python train.py --num_hidden_layers=10 --hidden_size=192 --num_attention_heads=3 --num_key_value_heads=3 --head_dim=64 --intermediate_size=768 --vocab_size=8192 --hidden_act="tanh_gelu" --norm="layernorm" --norm_place="pre" --norm_eps=1e-05 --positions="rope" --rope_theta=3030.0 --rope_fraction=0.5 --qk_norm=true --attn_scale=0.125 --bias="none" --tie_word_embeddings=false --parallel_block=true --init="normal" --init_std_qkv=0.0361 --init_std_o=0.0361 --init_std_up=0.0361 --init_std_down=0.0 --optimizer="muon_variant" --learning_rate=0.00282 --lr_mult_o=4.0 --lr_mult_down=3.0 --beta1=0.9 --lr_head=0.0117 --max_grad_norm=1.0 --warmup_steps=29 --schedule="wsd" --decay_fraction=0.684 --decay_shape="exp" --final_lr_fraction=0.0 --batch_tokens=32768 --max_seq_len=512 --doc_mask=true --z_loss=1e-05 --train_tokens=125000000 --max_steps=3815 --dataset="wikipedia_en"
MLP neurons of a small language model. Each row is named by its layer, matrix (up: input weights; down: output weights) and neuron, and shows model dimensions 96-159. Each number is 200 + 30 x the weight over its row's rms, rounded and kept within 0 to 999.
After each neuron's rows, "fires before" lists the tokens most often just after its 100 highest values on Wikipedia text that the model never trained on.

L2.up497,254,238,163,207,184,192,217,176,227,240,175,192,190,217,184,188,207,196,203,200,225,180,146,224,224,239,275,206,234,213,219,239,165,218,222,185,215,185,195,138,175,180,212,181,157,226,236,257,162,247,193,180,215,265,185,178,230,184,177,234,219,201,165,134
L2.down497,221,173,174,212,177,176,195,170,196,148,154,223,164,172,184,256,215,231,200,216,185,223,149,195,194,235,193,182,171,201,219,194,188,201,197,151,148,206,217,237,268,226,200,184,116,182,181,204,203,234,229,227,166,257,218,216,155,198,170,229,166,191,174,211
fires before: "2", "1", "3", "4", "5", "0"

L2.up180,209,165,193,193,207,222,102,208,186,187,227,232,204,216,230,190,256,185,220,175,234,178,167,231,168,241,224,121,165,210,191,213,203,212,196,218,216,212,112,204,253,146,218,181,174,244,216,242,174,194,204,183,178,164,225,135,197,190,178,207,225,219,162,171
L2.down180,163,180,251,171,225,218,270,161,236,170,201,195,224,223,246,166,185,241,185,213,154,232,171,219,225,152,158,262,229,181,223,175,234,179,176,173,187,171,252,225,178,161,179,291,191,202,236,231,198,167,215,218,235,211,187,237,197,180,219,190,179,183,217,188
fires before: "\n", "1", "3", " |", "4"

L6.up528,190,203,169,203,216,162,189,181,180,233,200,205,212,226,227,183,213,226,238,194,206,175,171,188,175,245,256,181,220,175,233,239,204,171,227,212,148,220,207,263,210,160,208,140,234,247,185,184,197,271,198,185,205,219,186,189,177,204,247,238,174,208,146,214
L6.down528,213,222,226,212,233,196,165,161,181,136,206,136,240,195,185,170,211,247,206,201,204,167,186,235,164,217,195,206,250,207,179,206,144,217,229,242,237,203,175,202,220,200,199,228,221,248,240,210,234,196,165,196,246,220,232,223,184,181,195,240,122,240,148,232
fires before: " "

L2.up735,154,249,200,180,219,207,200,192,142,198,188,246,187,146,234,229,225,141,177,198,186,163,164,203,220,208,226,224,244,117,176,164,232,188,218,179,199,204,199,207,187,176,143,206,219,190,229,227,221,167,177,235,186,214,165,237,236,222,164,169,231,215,223,208
L2.down735,168,132,184,144,205,148,217,197,216,165,192,185,164,253,220,226,202,225,203,232,250,181,176,142,174,146,210,160,135,182,197,214,151,239,221,191,273,242,214,210,167,180,147,199,218,243,221,244,164,155,200,228,167,242,174,244,179,218,216,255,222,204,271,205
fires before: " ", "\n", "8"

L2.up542,201,194,217,183,188,235,177,212,243,187,231,227,181,206,262,104,146,191,197,191,222,223,228,165,196,203,177,179,138,190,173,235,219,166,217,209,183,221,159,196,194,208,209,202,216,180,232,226,213,175,199,221,197,237,237,256,253,196,170,192,208,170,160,203
L2.down542,236,253,183,224,213,187,228,212,208,161,155,251,223,199,180,275,248,164,216,266,239,221,198,170,273,251,241,186,266,193,230,151,154,193,208,225,265,168,207,249,267,191,174,231,195,187,155,255,184,217,176,168,224,195,170,188,223,187,208,198,173,193,150,197
fires before: "1", "0", "2", "\n"

L5.up696,180,248,198,169,235,186,194,216,192,191,227,234,192,217,183,257,184,247,212,233,179,214,202,162,177,213,155,230,221,204,159,181,271,206,226,173,190,201,211,171,212,164,183,151,217,181,194,186,172,160,194,242,185,176,166,212,203,187,161,196,223,238,163,229
L5.down696,236,173,135,162,193,240,194,179,221,130,229,183,175,196,214,189,224,206,170,178,215,214,204,197,179,142,202,213,184,153,194,154,185,184,223,221,207,192,149,199,180,224,196,156,185,211,246,263,179,166,238,217,191,199,122,226,200,172,218,147,195,226,272,240
fires before: " ", "\n", " ±%"

L5.up171,229,188,202,167,129,204,232,216,160,208,221,209,229,158,259,171,228,194,230,206,183,221,234,186,183,146,188,239,177,127,275,235,198,219,227,200,203,141,262,201,289,213,231,180,183,208,218,241,206,226,205,198,196,198,191,237,160,226,224,203,161,202,230,268
L5.down171,180,208,169,214,195,258,206,229,152,191,164,185,145,155,134,184,166,228,194,222,225,189,200,240,175,217,184,197,204,188,186,196,243,194,225,170,180,200,159,195,222,177,167,205,192,182,191,158,188,241,185,186,208,227,174,188,145,187,175,165,216,203,317,171
fires before: "\n", ".", ",", " and", "s", " |"

L6.up37,229,256,196,204,104,221,157,271,179,248,238,230,200,205,229,241,199,207,222,173,186,175,203,118,232,204,196,167,174,142,211,193,199,219,203,230,189,137,205,231,242,227,225,164,226,189,221,217,188,169,192,216,239,207,144,164,180,198,246,138,200,190,224,184
L6.down37,211,165,229,265,245,198,168,170,169,249,242,184,227,164,196,199,213,147,228,239,189,201,197,208,220,223,233,183,210,213,261,191,199,207,142,180,163,227,156,192,194,170,168,164,259,218,187,200,185,215,256,132,163,157,223,222,182,196,237,182,181,171,173,154
fires before: "s", " "

L2.up47,240,205,210,203,210,174,201,171,254,247,237,230,166,230,220,194,205,237,161,202,198,195,178,208,174,182,149,180,183,202,206,226,123,213,247,181,181,130,214,152,220,203,174,156,199,151,205,209,235,160,220,149,241,222,242,239,191,187,197,208,189,191,203,237
L2.down47,228,214,151,199,168,226,195,238,242,179,163,192,174,164,181,220,170,181,180,197,241,182,186,119,202,191,222,192,231,189,216,146,157,156,163,207,228,184,191,196,221,208,139,163,143,190,245,242,169,204,209,199,206,278,172,258,197,168,166,200,223,228,223,175
fires before: "2", "1", "0", "present", "ra"

L5.up292,207,215,216,215,223,177,182,150,155,211,289,209,228,222,229,202,201,213,233,184,235,207,178,198,211,193,189,207,174,242,214,183,166,203,184,199,195,208,212,180,195,189,151,156,235,177,176,232,177,169,258,191,191,207,175,170,240,152,177,205,202,186,210,218
L5.down292,199,226,201,193,259,224,193,223,218,211,244,220,232,162,233,207,180,173,182,167,184,213,250,205,197,206,207,147,180,143,156,186,200,178,275,219,212,161,229,201,227,212,199,146,204,115,187,155,197,185,212,175,185,218,196,180,217,278,231,221,254,226,165,174
fires before: " a", "s", " an", " the", " "

L2.up112,180,213,190,185,203,212,137,144,202,177,263,188,193,156,168,197,231,214,175,170,206,236,171,258,212,130,218,187,211,169,164,205,191,230,182,258,219,191,201,186,209,261,232,196,237,212,168,179,176,215,238,182,213,192,218,168,251,152,225,262,203,190,194,189
L2.down112,208,179,200,190,162,230,218,170,198,262,182,157,188,214,264,202,217,183,161,227,216,201,224,220,193,209,182,187,210,167,160,233,204,198,271,190,212,189,202,200,156,227,186,177,153,190,233,185,212,240,269,194,205,229,209,226,166,147,204,192,271,172,194,176
fires before: "\n", "9", " |"

L5.up548,217,160,170,165,180,220,248,179,220,202,238,192,180,190,197,135,202,209,196,203,241,153,205,144,193,200,188,197,179,132,162,197,190,189,216,201,259,174,186,183,201,203,220,211,171,220,203,224,187,161,209,207,183,225,197,200,113,165,186,171,143,249,230,207
L5.down548,148,183,201,204,207,199,201,117,268,200,224,104,187,208,179,149,194,254,175,256,221,167,183,208,214,180,169,155,191,207,159,234,177,228,226,237,228,233,211,184,211,157,164,222,192,261,243,206,202,189,199,230,206,195,192,186,181,173,216,202,156,189,300,180
fires before: "\n", " |", " In"

L2.up234,241,223,191,206,214,157,164,209,222,142,247,183,199,214,165,233,194,172,197,219,191,224,194,203,202,218,240,220,205,190,196,190,234,171,149,182,253,164,262,146,179,175,217,223,196,204,210,191,198,172,234,212,188,190,218,240,205,154,224,169,182,254,212,188
L2.down234,178,116,243,177,172,223,221,149,169,166,202,202,178,223,186,199,175,165,211,203,217,149,199,233,216,228,199,191,219,241,204,233,163,230,157,213,242,191,235,220,205,184,161,155,183,208,221,215,185,202,188,162,276,203,180,207,179,193,183,186,181,180,104,217
fires before: "2", "1", " the", ":", "4", "0"

L2.up266,214,213,230,205,229,198,191,240,203,221,176,235,238,203,227,223,240,200,193,194,176,252,228,219,197,171,200,212,152,240,198,212,194,203,243,223,176,158,212,174,250,181,220,194,194,194,188,165,182,192,212,216,201,132,177,196,150,156,225,209,167,169,219,184
L2.down266,225,198,151,154,164,183,199,190,183,250,165,218,233,201,229,175,171,198,216,195,177,182,244,118,200,158,199,189,232,140,205,221,204,182,191,215,242,157,181,212,180,238,175,130,191,216,220,256,217,245,176,261,214,201,180,189,240,240,218,181,221,236,146,199
fires before: " |", "0", "."

L5.up604,133,214,179,234,208,218,185,193,152,183,160,234,221,202,155,166,188,163,191,227,199,123,239,196,196,219,190,240,183,184,222,193,227,199,227,136,200,217,147,199,217,206,185,174,241,219,170,232,198,176,207,173,208,236,208,143,233,215,203,218,180,155,164,163
L5.down604,166,214,177,244,226,180,159,181,148,172,189,179,211,189,190,163,219,183,205,207,187,146,221,172,219,265,278,197,192,152,193,206,207,194,274,149,256,241,182,209,189,183,227,206,225,240,172,201,168,212,232,170,162,248,252,217,225,160,190,217,156,244,139,225
fires before: " "

L6.up475,189,169,169,165,202,238,165,169,214,237,198,254,207,185,176,181,232,240,162,170,229,241,233,173,180,244,185,192,182,193,145,160,235,209,190,149,200,192,215,205,209,212,284,167,182,175,256,221,192,225,214,229,221,171,173,198,254,199,226,205,184,219,220,205
L6.down475,198,214,222,247,223,163,231,192,213,159,180,174,180,203,211,222,218,154,213,227,180,191,151,169,234,181,230,206,196,206,211,190,180,140,178,186,180,188,233,150,151,169,191,204,175,268,184,232,159,178,221,156,237,187,208,161,219,239,204,252,245,220,187,223
fires before: "1", "2", " ", "3"

L2.up475,216,243,235,206,203,208,201,229,200,193,169,261,174,224,185,212,178,199,181,181,219,244,213,221,184,152,215,261,207,215,196,218,196,122,174,127,160,156,217,237,146,203,202,206,222,225,135,239,176,202,194,223,174,166,153,168,160,249,157,178,216,239,191,216
L2.down475,240,159,194,211,201,151,182,229,197,180,218,153,111,191,201,199,165,152,201,246,151,230,187,184,203,253,168,187,191,140,199,220,179,209,195,234,149,221,220,181,230,179,257,210,179,168,257,167,185,244,170,199,194,203,197,287,221,157,203,216,176,231,154,221
fires before: "″", "list", "′", "1", "5", "2"

L5.up154,220,189,208,173,209,227,260,249,188,175,203,170,203,163,176,146,178,262,217,234,231,190,188,129,173,264,145,197,249,215,177,222,164,155,233,165,212,194,154,142,211,218,216,171,242,217,165,165,227,179,176,188,224,201,152,217,158,208,231,210,128,248,201,237
L5.down154,242,195,178,212,193,181,252,195,217,214,202,174,225,151,202,202,177,189,240,258,170,170,193,188,153,196,209,200,246,221,169,188,178,163,241,236,169,139,158,220,214,174,207,181,176,226,174,175,230,224,176,187,245,209,213,188,134,168,206,227,213,193,283,212
fires before: "\n", " In", " He", " The", " It"

L6.up593,264,209,192,259,197,178,178,198,211,205,186,198,202,152,164,186,174,163,205,232,212,218,196,175,173,242,190,242,247,220,194,196,205,204,224,167,201,273,155,194,222,166,167,226,177,224,189,249,155,199,125,187,149,170,240,201,164,215,219,187,201,186,200,237
L6.down593,202,201,193,222,178,224,235,239,220,188,184,123,153,201,216,269,211,214,212,172,181,192,154,198,173,137,240,236,169,161,197,231,205,178,173,227,178,202,187,221,233,207,213,177,157,244,159,186,189,194,217,270,225,217,184,200,211,202,206,204,210,196,225,198
fires before: " |", ",", "att", "er", " "

L5.up199,179,234,207,188,214,256,127,257,237,219,174,207,203,187,199,238,248,181,226,253,179,213,227,226,194,280,226,218,174,188,242,219,225,205,150,219,161,214,178,183,219,141,204,129,184,239,195,246,148,218,207,230,199,172,208,162,205,152,213,229,177,263,154,183
L5.down199,194,227,185,261,209,235,182,157,133,240,231,191,187,143,246,191,173,218,204,208,146,185,277,187,215,174,206,186,189,219,226,211,165,170,243,225,184,143,201,196,206,196,144,235,181,197,188,210,161,198,189,261,229,253,198,244,177,197,178,185,250,225,135,189
fires before: " ", ")", "+", "9"

L2.up606,154,207,230,196,230,241,237,244,212,215,188,189,196,148,227,217,161,181,176,221,152,191,246,159,219,194,160,181,198,196,214,201,217,184,213,206,159,170,198,221,221,205,181,200,203,249,215,210,190,221,231,223,169,156,206,255,179,256,198,195,190,170,254,235
L2.down606,243,210,167,217,167,185,201,154,229,184,242,205,174,215,151,195,177,192,172,172,227,157,172,173,139,151,211,254,231,149,162,209,187,204,194,205,246,219,164,208,162,147,188,130,162,166,177,216,197,150,168,228,244,200,220,189,208,179,260,200,250,187,196,243
fires before: "\n", "---|---|---|---|", " ", "=="

L2.up514,136,203,244,131,169,190,197,184,209,252,192,171,198,227,225,198,186,220,203,188,224,201,254,185,203,198,191,129,173,206,172,162,213,189,208,227,214,200,199,212,163,172,207,183,203,243,238,211,186,138,186,177,211,217,183,134,179,249,222,185,174,227,203,193
L2.down514,241,227,211,182,217,259,240,196,212,235,259,218,194,211,155,196,233,202,199,172,205,180,232,192,240,156,190,211,249,208,175,168,188,197,208,161,196,204,238,167,158,131,203,157,185,220,280,178,136,215,199,201,270,193,214,208,224,176,208,223,220,226,198,164
fires before: "1", "3", "7", "6", "4", "0"

L5.up544,251,218,221,190,245,204,179,175,186,240,218,159,219,213,171,189,175,260,230,183,162,184,179,181,200,185,233,200,249,170,188,170,196,187,234,198,178,217,136,194,211,201,204,178,181,235,186,169,114,181,185,204,168,205,193,240,198,156,228,247,180,207,185,191
L5.down544,141,189,224,183,207,204,215,239,213,214,236,198,174,216,196,204,199,251,194,222,230,209,186,203,153,200,167,243,173,179,220,234,189,231,233,199,240,182,160,154,186,213,151,232,212,189,160,191,255,237,252,238,193,165,173,152,183,227,203,171,239,220,193,172
fires before: "0", "1", " |", "2", "6"

L5.up146,245,199,159,142,191,208,241,190,225,215,217,210,238,227,188,191,154,240,259,179,155,212,218,196,211,201,223,140,175,219,210,199,158,193,106,204,228,205,216,263,218,194,199,170,246,218,202,162,211,150,195,221,164,198,258,188,159,263,185,216,210,236,148,186
L5.down146,131,175,275,236,176,199,213,185,179,254,242,195,219,215,203,231,225,200,197,210,204,197,240,251,235,188,174,190,190,170,219,240,184,225,174,189,115,206,155,220,232,233,236,239,214,198,150,135,206,191,193,230,168,163,215,173,202,226,194,197,244,237,184,167
fires before: "s", "i", "ation"

L5.up730,164,202,190,152,190,187,243,221,199,197,203,195,175,176,192,115,229,241,207,207,233,205,203,204,225,208,183,187,200,190,152,186,233,186,207,156,226,233,264,214,146,219,189,177,239,219,184,214,227,193,166,177,203,205,182,242,155,166,222,233,109,266,219,239
L5.down730,154,185,178,195,210,201,213,205,201,207,235,227,218,201,180,162,238,176,167,249,249,182,166,210,208,151,217,224,239,196,200,151,222,249,204,189,177,269,174,202,236,166,223,236,191,238,190,218,210,212,176,243,165,212,214,204,213,175,186,147,184,213,364,212
fires before: "\n", " |", " In", " "

L5.up209,217,197,154,247,235,191,225,231,232,190,249,183,195,229,232,147,209,202,205,240,218,165,212,225,202,189,207,185,160,222,203,227,211,189,220,230,252,188,231,167,225,205,209,168,157,179,178,212,138,238,159,226,178,197,189,193,168,174,193,159,178,212,197,197
L5.down209,150,185,173,189,213,234,210,231,209,187,212,173,206,184,206,166,187,204,160,255,241,208,215,190,140,172,166,175,213,197,163,215,219,201,194,152,192,205,169,150,191,201,200,205,183,223,184,167,196,223,211,286,166,161,136,243,155,222,143,218,217,266,240,183
fires before: "\n", " |", "0"

L2.up315,236,121,165,212,189,110,239,181,196,162,195,241,247,149,170,268,205,243,195,198,196,197,186,227,208,202,207,186,237,198,235,214,241,197,190,231,190,223,187,200,240,146,155,231,208,166,185,175,165,220,215,213,200,188,226,188,216,212,194,212,173,169,128,240
L2.down315,220,211,187,194,215,130,204,279,256,177,153,197,147,194,263,224,187,165,148,165,203,181,217,236,199,191,243,214,193,233,235,213,192,162,222,228,192,201,199,224,234,211,175,217,179,207,214,209,163,218,156,222,185,225,143,174,226,168,173,207,247,157,170,205
fires before: "\n", ":", "3", "2"

L2.up512,188,145,176,250,194,201,197,169,217,164,192,228,240,206,181,203,244,194,229,214,238,179,180,146,157,186,192,189,227,183,185,231,222,179,173,197,228,168,229,230,185,232,160,194,154,173,152,259,132,219,234,176,182,194,197,171,168,233,226,143,185,206,207,242
L2.down512,246,226,232,202,151,190,235,171,147,250,166,213,158,167,191,176,195,234,206,205,177,200,238,179,222,244,197,208,184,168,231,240,224,182,183,159,197,189,137,165,186,154,192,173,220,226,191,161,175,186,212,251,218,207,193,175,232,196,209,187,236,169,182,231
fires before: "-", "\n", " "

L6.up225,227,181,256,238,164,230,164,223,183,257,250,196,209,189,201,214,208,193,212,206,188,215,213,185,209,252,254,227,179,203,140,211,239,174,205,200,198,181,143,139,180,211,213,200,228,184,148,204,201,207,183,241,217,220,236,180,214,195,236,129,194,250,194,172
L6.down225,165,208,215,216,188,176,232,241,212,170,217,183,176,228,216,217,168,193,203,259,177,161,226,199,204,229,195,210,184,210,167,204,201,240,166,208,150,219,199,215,207,229,216,181,179,228,212,150,238,139,202,222,184,219,175,163,218,199,165,260,229,190,228,189
fires before: "s"

L2.up598,209,176,272,159,213,190,226,211,197,239,219,232,188,182,217,152,221,215,163,175,137,151,190,213,218,217,243,238,189,194,184,190,204,205,229,216,224,274,177,187,187,195,185,205,143,196,233,197,187,141,180,237,200,213,224,174,199,161,170,140,181,209,194,199
L2.down598,202,197,195,218,185,231,279,179,165,174,223,147,208,212,159,193,185,150,208,199,218,158,149,218,160,153,241,212,205,173,169,212,185,246,251,196,181,234,168,186,222,183,187,214,195,180,186,219,204,176,184,252,216,154,163,201,193,242,230,178,160,196,216,197
fires before: " ", " |", " Men", " Women"

L5.up301,255,198,237,189,178,228,230,217,205,205,240,214,143,163,179,162,176,206,211,180,231,254,224,159,194,154,193,177,183,200,210,156,159,178,239,197,200,180,222,226,232,187,148,188,206,218,188,228,110,211,193,206,241,187,160,197,146,135,249,189,189,230,255,240
L5.down301,184,169,198,207,206,159,223,188,172,196,159,237,193,269,219,137,185,201,204,206,152,209,223,197,270,237,255,198,226,180,158,255,193,249,160,153,212,222,166,236,182,226,216,232,180,229,174,209,255,237,261,225,176,182,208,232,221,176,200,234,187,198,264,176
fires before: "\n", " a", " the"

L6.up337,196,218,192,251,279,168,202,234,208,208,175,213,215,215,212,176,143,185,216,219,269,170,186,139,201,206,172,211,169,140,154,188,192,194,194,184,214,189,196,191,208,205,202,143,249,194,162,202,208,210,228,176,190,249,251,182,232,170,225,219,164,140,211,186
L6.down337,221,178,213,208,190,206,172,258,231,211,216,207,190,201,194,221,129,196,210,157,200,218,166,205,214,217,153,157,184,216,187,234,214,177,234,200,226,182,181,194,183,202,144,215,187,255,210,121,185,164,178,225,185,150,225,142,205,269,209,228,224,251,192,149
fires before: " ", " |", " the"

L2.up262,147,225,211,161,220,185,250,190,193,214,211,288,230,198,190,179,195,179,231,192,236,160,186,198,156,224,204,195,212,258,170,184,163,231,185,223,165,193,218,208,189,233,213,163,171,185,206,243,214,168,145,185,204,157,184,178,270,135,205,229,177,167,132,225
L2.down262,185,138,176,226,224,187,166,273,208,209,174,213,238,144,204,230,165,181,275,156,160,188,204,121,197,197,256,145,179,197,155,233,213,189,186,202,172,175,212,184,219,194,219,189,179,202,217,167,201,202,175,206,129,236,205,188,209,163,214,198,251,244,136,230
fires before: " |", " /", "\n", ":", "ropical", " "

L5.up538,197,139,181,152,189,205,239,218,256,225,237,182,188,214,221,166,227,209,198,213,244,174,200,157,194,192,204,204,204,184,178,240,239,188,214,208,267,221,235,178,224,205,204,178,180,206,192,226,174,205,193,163,222,220,186,192,148,157,197,218,149,245,257,205
L5.down538,153,181,144,208,175,250,169,178,227,199,220,138,139,185,196,133,224,213,167,247,203,172,175,219,220,141,214,145,192,182,164,234,179,163,220,213,220,231,201,154,239,214,197,182,197,218,194,205,161,222,235,188,167,209,153,191,165,138,212,214,170,229,363,173
fires before: "\n", " |", "==", " In"

L2.up581,204,255,156,239,147,195,199,231,205,216,254,209,235,132,222,211,173,187,211,179,209,195,181,180,181,254,203,244,184,187,228,212,188,129,140,228,203,211,237,223,185,214,147,191,221,232,239,221,182,192,185,205,155,173,196,224,197,170,218,193,170,216,216,229
L2.down581,163,176,238,194,156,228,218,192,182,211,208,256,196,158,182,261,248,166,234,233,209,206,222,247,201,219,211,154,168,249,142,198,206,260,185,245,215,156,194,237,244,201,200,236,232,158,140,195,227,180,160,223,208,221,186,215,205,172,192,178,149,217,255,201
fires before: " |", "\n", " (", " "

L2.up728,265,163,239,263,179,144,178,283,260,166,174,191,234,151,243,182,206,202,185,194,239,195,210,230,199,205,175,249,192,227,233,165,196,217,188,204,197,185,220,162,165,214,228,199,217,223,255,219,201,144,140,166,205,215,168,213,203,222,189,137,217,202,167,260
L2.down728,168,230,205,171,202,236,221,144,176,184,250,187,197,171,186,200,189,196,217,181,227,236,197,213,246,203,175,195,163,195,159,216,158,228,208,205,185,205,142,192,226,237,162,199,186,223,184,189,229,227,213,195,170,201,219,199,254,189,230,262,198,192,205,200
fires before: "\n", "iz", " of"

L6.up186,167,192,152,209,221,206,211,217,186,198,160,249,182,190,151,139,180,150,223,199,206,166,189,191,155,226,128,175,194,163,182,218,242,152,263,166,220,225,233,225,188,253,153,199,230,185,160,166,176,215,242,199,198,205,182,135,153,235,188,184,217,207,113,246
L6.down186,261,161,236,211,184,184,152,231,174,168,164,174,237,225,191,225,223,262,189,197,221,183,225,203,247,247,235,192,178,154,198,180,212,255,217,175,165,156,182,151,183,204,173,215,279,199,202,152,249,225,242,159,225,200,200,219,179,133,216,186,204,173,167,133
fires before: "N", "6", "5", "2", "^{"

L2.up160,208,217,230,242,231,164,197,180,235,252,230,213,254,173,257,180,173,164,238,207,193,204,189,179,277,211,187,172,172,153,169,209,197,217,268,186,175,203,194,203,208,179,194,185,169,175,191,225,203,216,169,195,187,179,127,218,165,228,214,180,185,204,178,149
L2.down160,198,217,180,190,203,203,194,233,218,168,166,156,139,197,187,206,211,212,164,185,214,189,196,194,159,196,191,180,231,220,180,226,127,233,193,167,212,178,217,272,210,251,222,229,204,211,204,252,181,155,204,172,200,224,155,195,198,158,210,204,227,189,266,178
fires before: "2", "1", "4", "0", "3", "5"

L5.up328,200,245,222,206,245,190,184,231,200,185,217,248,211,208,204,224,233,219,145,218,227,178,239,154,203,199,194,236,185,239,224,206,189,138,194,171,217,268,149,216,228,206,227,198,136,171,242,157,191,209,211,239,169,248,187,147,226,180,255,184,176,154,180,174
L5.down328,200,134,213,223,195,177,212,217,217,219,142,129,214,185,183,196,239,256,206,135,248,209,199,190,206,169,141,258,217,220,169,238,201,212,171,204,185,204,192,227,184,214,194,266,155,263,238,199,193,213,246,181,157,153,230,217,189,183,171,225,157,189,185,170
fires before: " |", "N", " ", ":"

L2.up148,210,202,164,228,202,148,218,168,195,179,194,236,261,189,188,190,192,201,136,219,196,207,224,250,219,241,196,193,256,216,200,230,200,255,185,179,176,224,205,164,189,237,159,143,216,234,192,153,154,188,154,238,190,201,206,214,217,212,192,241,227,202,109,207
L2.down148,220,195,199,197,231,225,183,183,198,194,218,154,192,180,205,206,208,214,226,175,197,239,226,213,164,167,197,210,192,168,150,167,166,172,191,198,142,193,145,184,207,162,206,234,160,268,227,212,165,179,213,177,226,140,170,214,215,182,191,173,237,219,211,186
fires before: "\n", " |", "1", "2", " "

L2.up150,221,218,195,205,172,209,230,254,210,187,165,219,201,198,152,200,214,174,188,194,188,181,234,179,255,159,192,261,255,151,248,192,181,197,253,219,225,204,188,168,178,195,193,185,222,226,235,253,200,203,190,178,204,179,247,241,203,181,196,158,150,195,187,237
L2.down150,169,189,155,180,225,169,186,207,141,264,234,214,194,205,194,245,207,225,212,223,224,186,215,237,184,264,212,172,227,211,156,227,165,237,181,203,235,199,180,177,166,208,154,263,234,155,250,209,206,260,134,245,183,174,166,168,210,220,178,207,148,185,202,234
fires before: "0", "\n", ":", " "

L2.up202,213,216,216,203,169,198,205,213,238,216,209,189,135,231,223,261,190,208,199,131,216,155,216,230,208,172,210,190,140,233,242,227,221,216,194,232,187,154,233,228,218,194,188,227,204,216,257,202,220,116,181,222,145,217,214,151,207,155,141,152,203,152,219,227
L2.down202,208,200,208,158,232,217,185,251,204,177,171,213,178,191,123,196,147,232,176,283,180,223,166,196,207,200,178,160,266,259,176,226,136,199,224,176,189,199,239,221,166,189,170,192,174,164,155,212,202,218,193,237,221,215,217,184,197,211,184,158,173,247,174,170
fires before: "9", "0", ".", " |", "8", "1"

L6.up28,226,198,204,183,196,211,155,156,271,222,176,211,191,237,189,215,133,165,212,161,266,208,186,218,132,176,177,180,177,173,228,175,219,202,239,174,168,178,227,211,215,214,239,215,236,225,227,240,165,201,158,212,241,209,191,182,169,163,249,206,225,220,184,173
L6.down28,250,215,239,245,214,201,204,199,133,215,209,190,150,142,205,208,227,180,142,178,183,176,209,203,201,169,243,190,265,175,164,181,230,211,207,189,242,230,172,153,176,182,164,155,267,218,204,219,225,203,179,191,156,225,240,187,158,221,223,194,228,205,178,160
fires before: "1", "3", "6", "2", "5", "0"

L6.up275,213,167,203,239,158,233,217,190,227,197,172,224,188,175,198,188,171,175,183,154,203,194,202,205,227,228,246,226,234,217,219,181,230,204,149,235,212,204,207,170,180,222,226,207,180,178,210,188,220,182,204,203,219,215,169,243,243,202,209,223,165,215,194,234
L6.down275,257,209,209,255,202,208,199,208,209,194,188,152,169,237,212,171,167,230,236,214,159,174,182,219,218,203,160,161,213,205,198,225,187,193,268,211,171,187,157,201,207,193,200,194,156,256,217,219,190,183,210,190,181,176,185,214,210,174,164,131,182,225,289,130
fires before: " |", "0", ".", "1", "5"

L6.up174,196,201,247,215,170,254,232,251,252,203,186,131,246,180,171,206,236,168,165,186,233,218,183,215,189,221,179,188,189,215,193,211,179,196,158,232,189,170,192,219,199,216,186,179,210,247,194,204,182,195,175,215,212,206,234,161,252,203,236,204,190,232,240,264
L6.down174,240,246,184,189,160,149,221,186,165,141,170,208,203,204,194,193,236,211,187,223,161,186,190,217,243,202,219,164,189,223,211,207,219,207,184,204,272,210,205,257,185,241,207,146,206,193,190,205,216,167,217,225,233,145,196,242,209,268,189,153,234,187,235,170
fires before: " |", ".", ","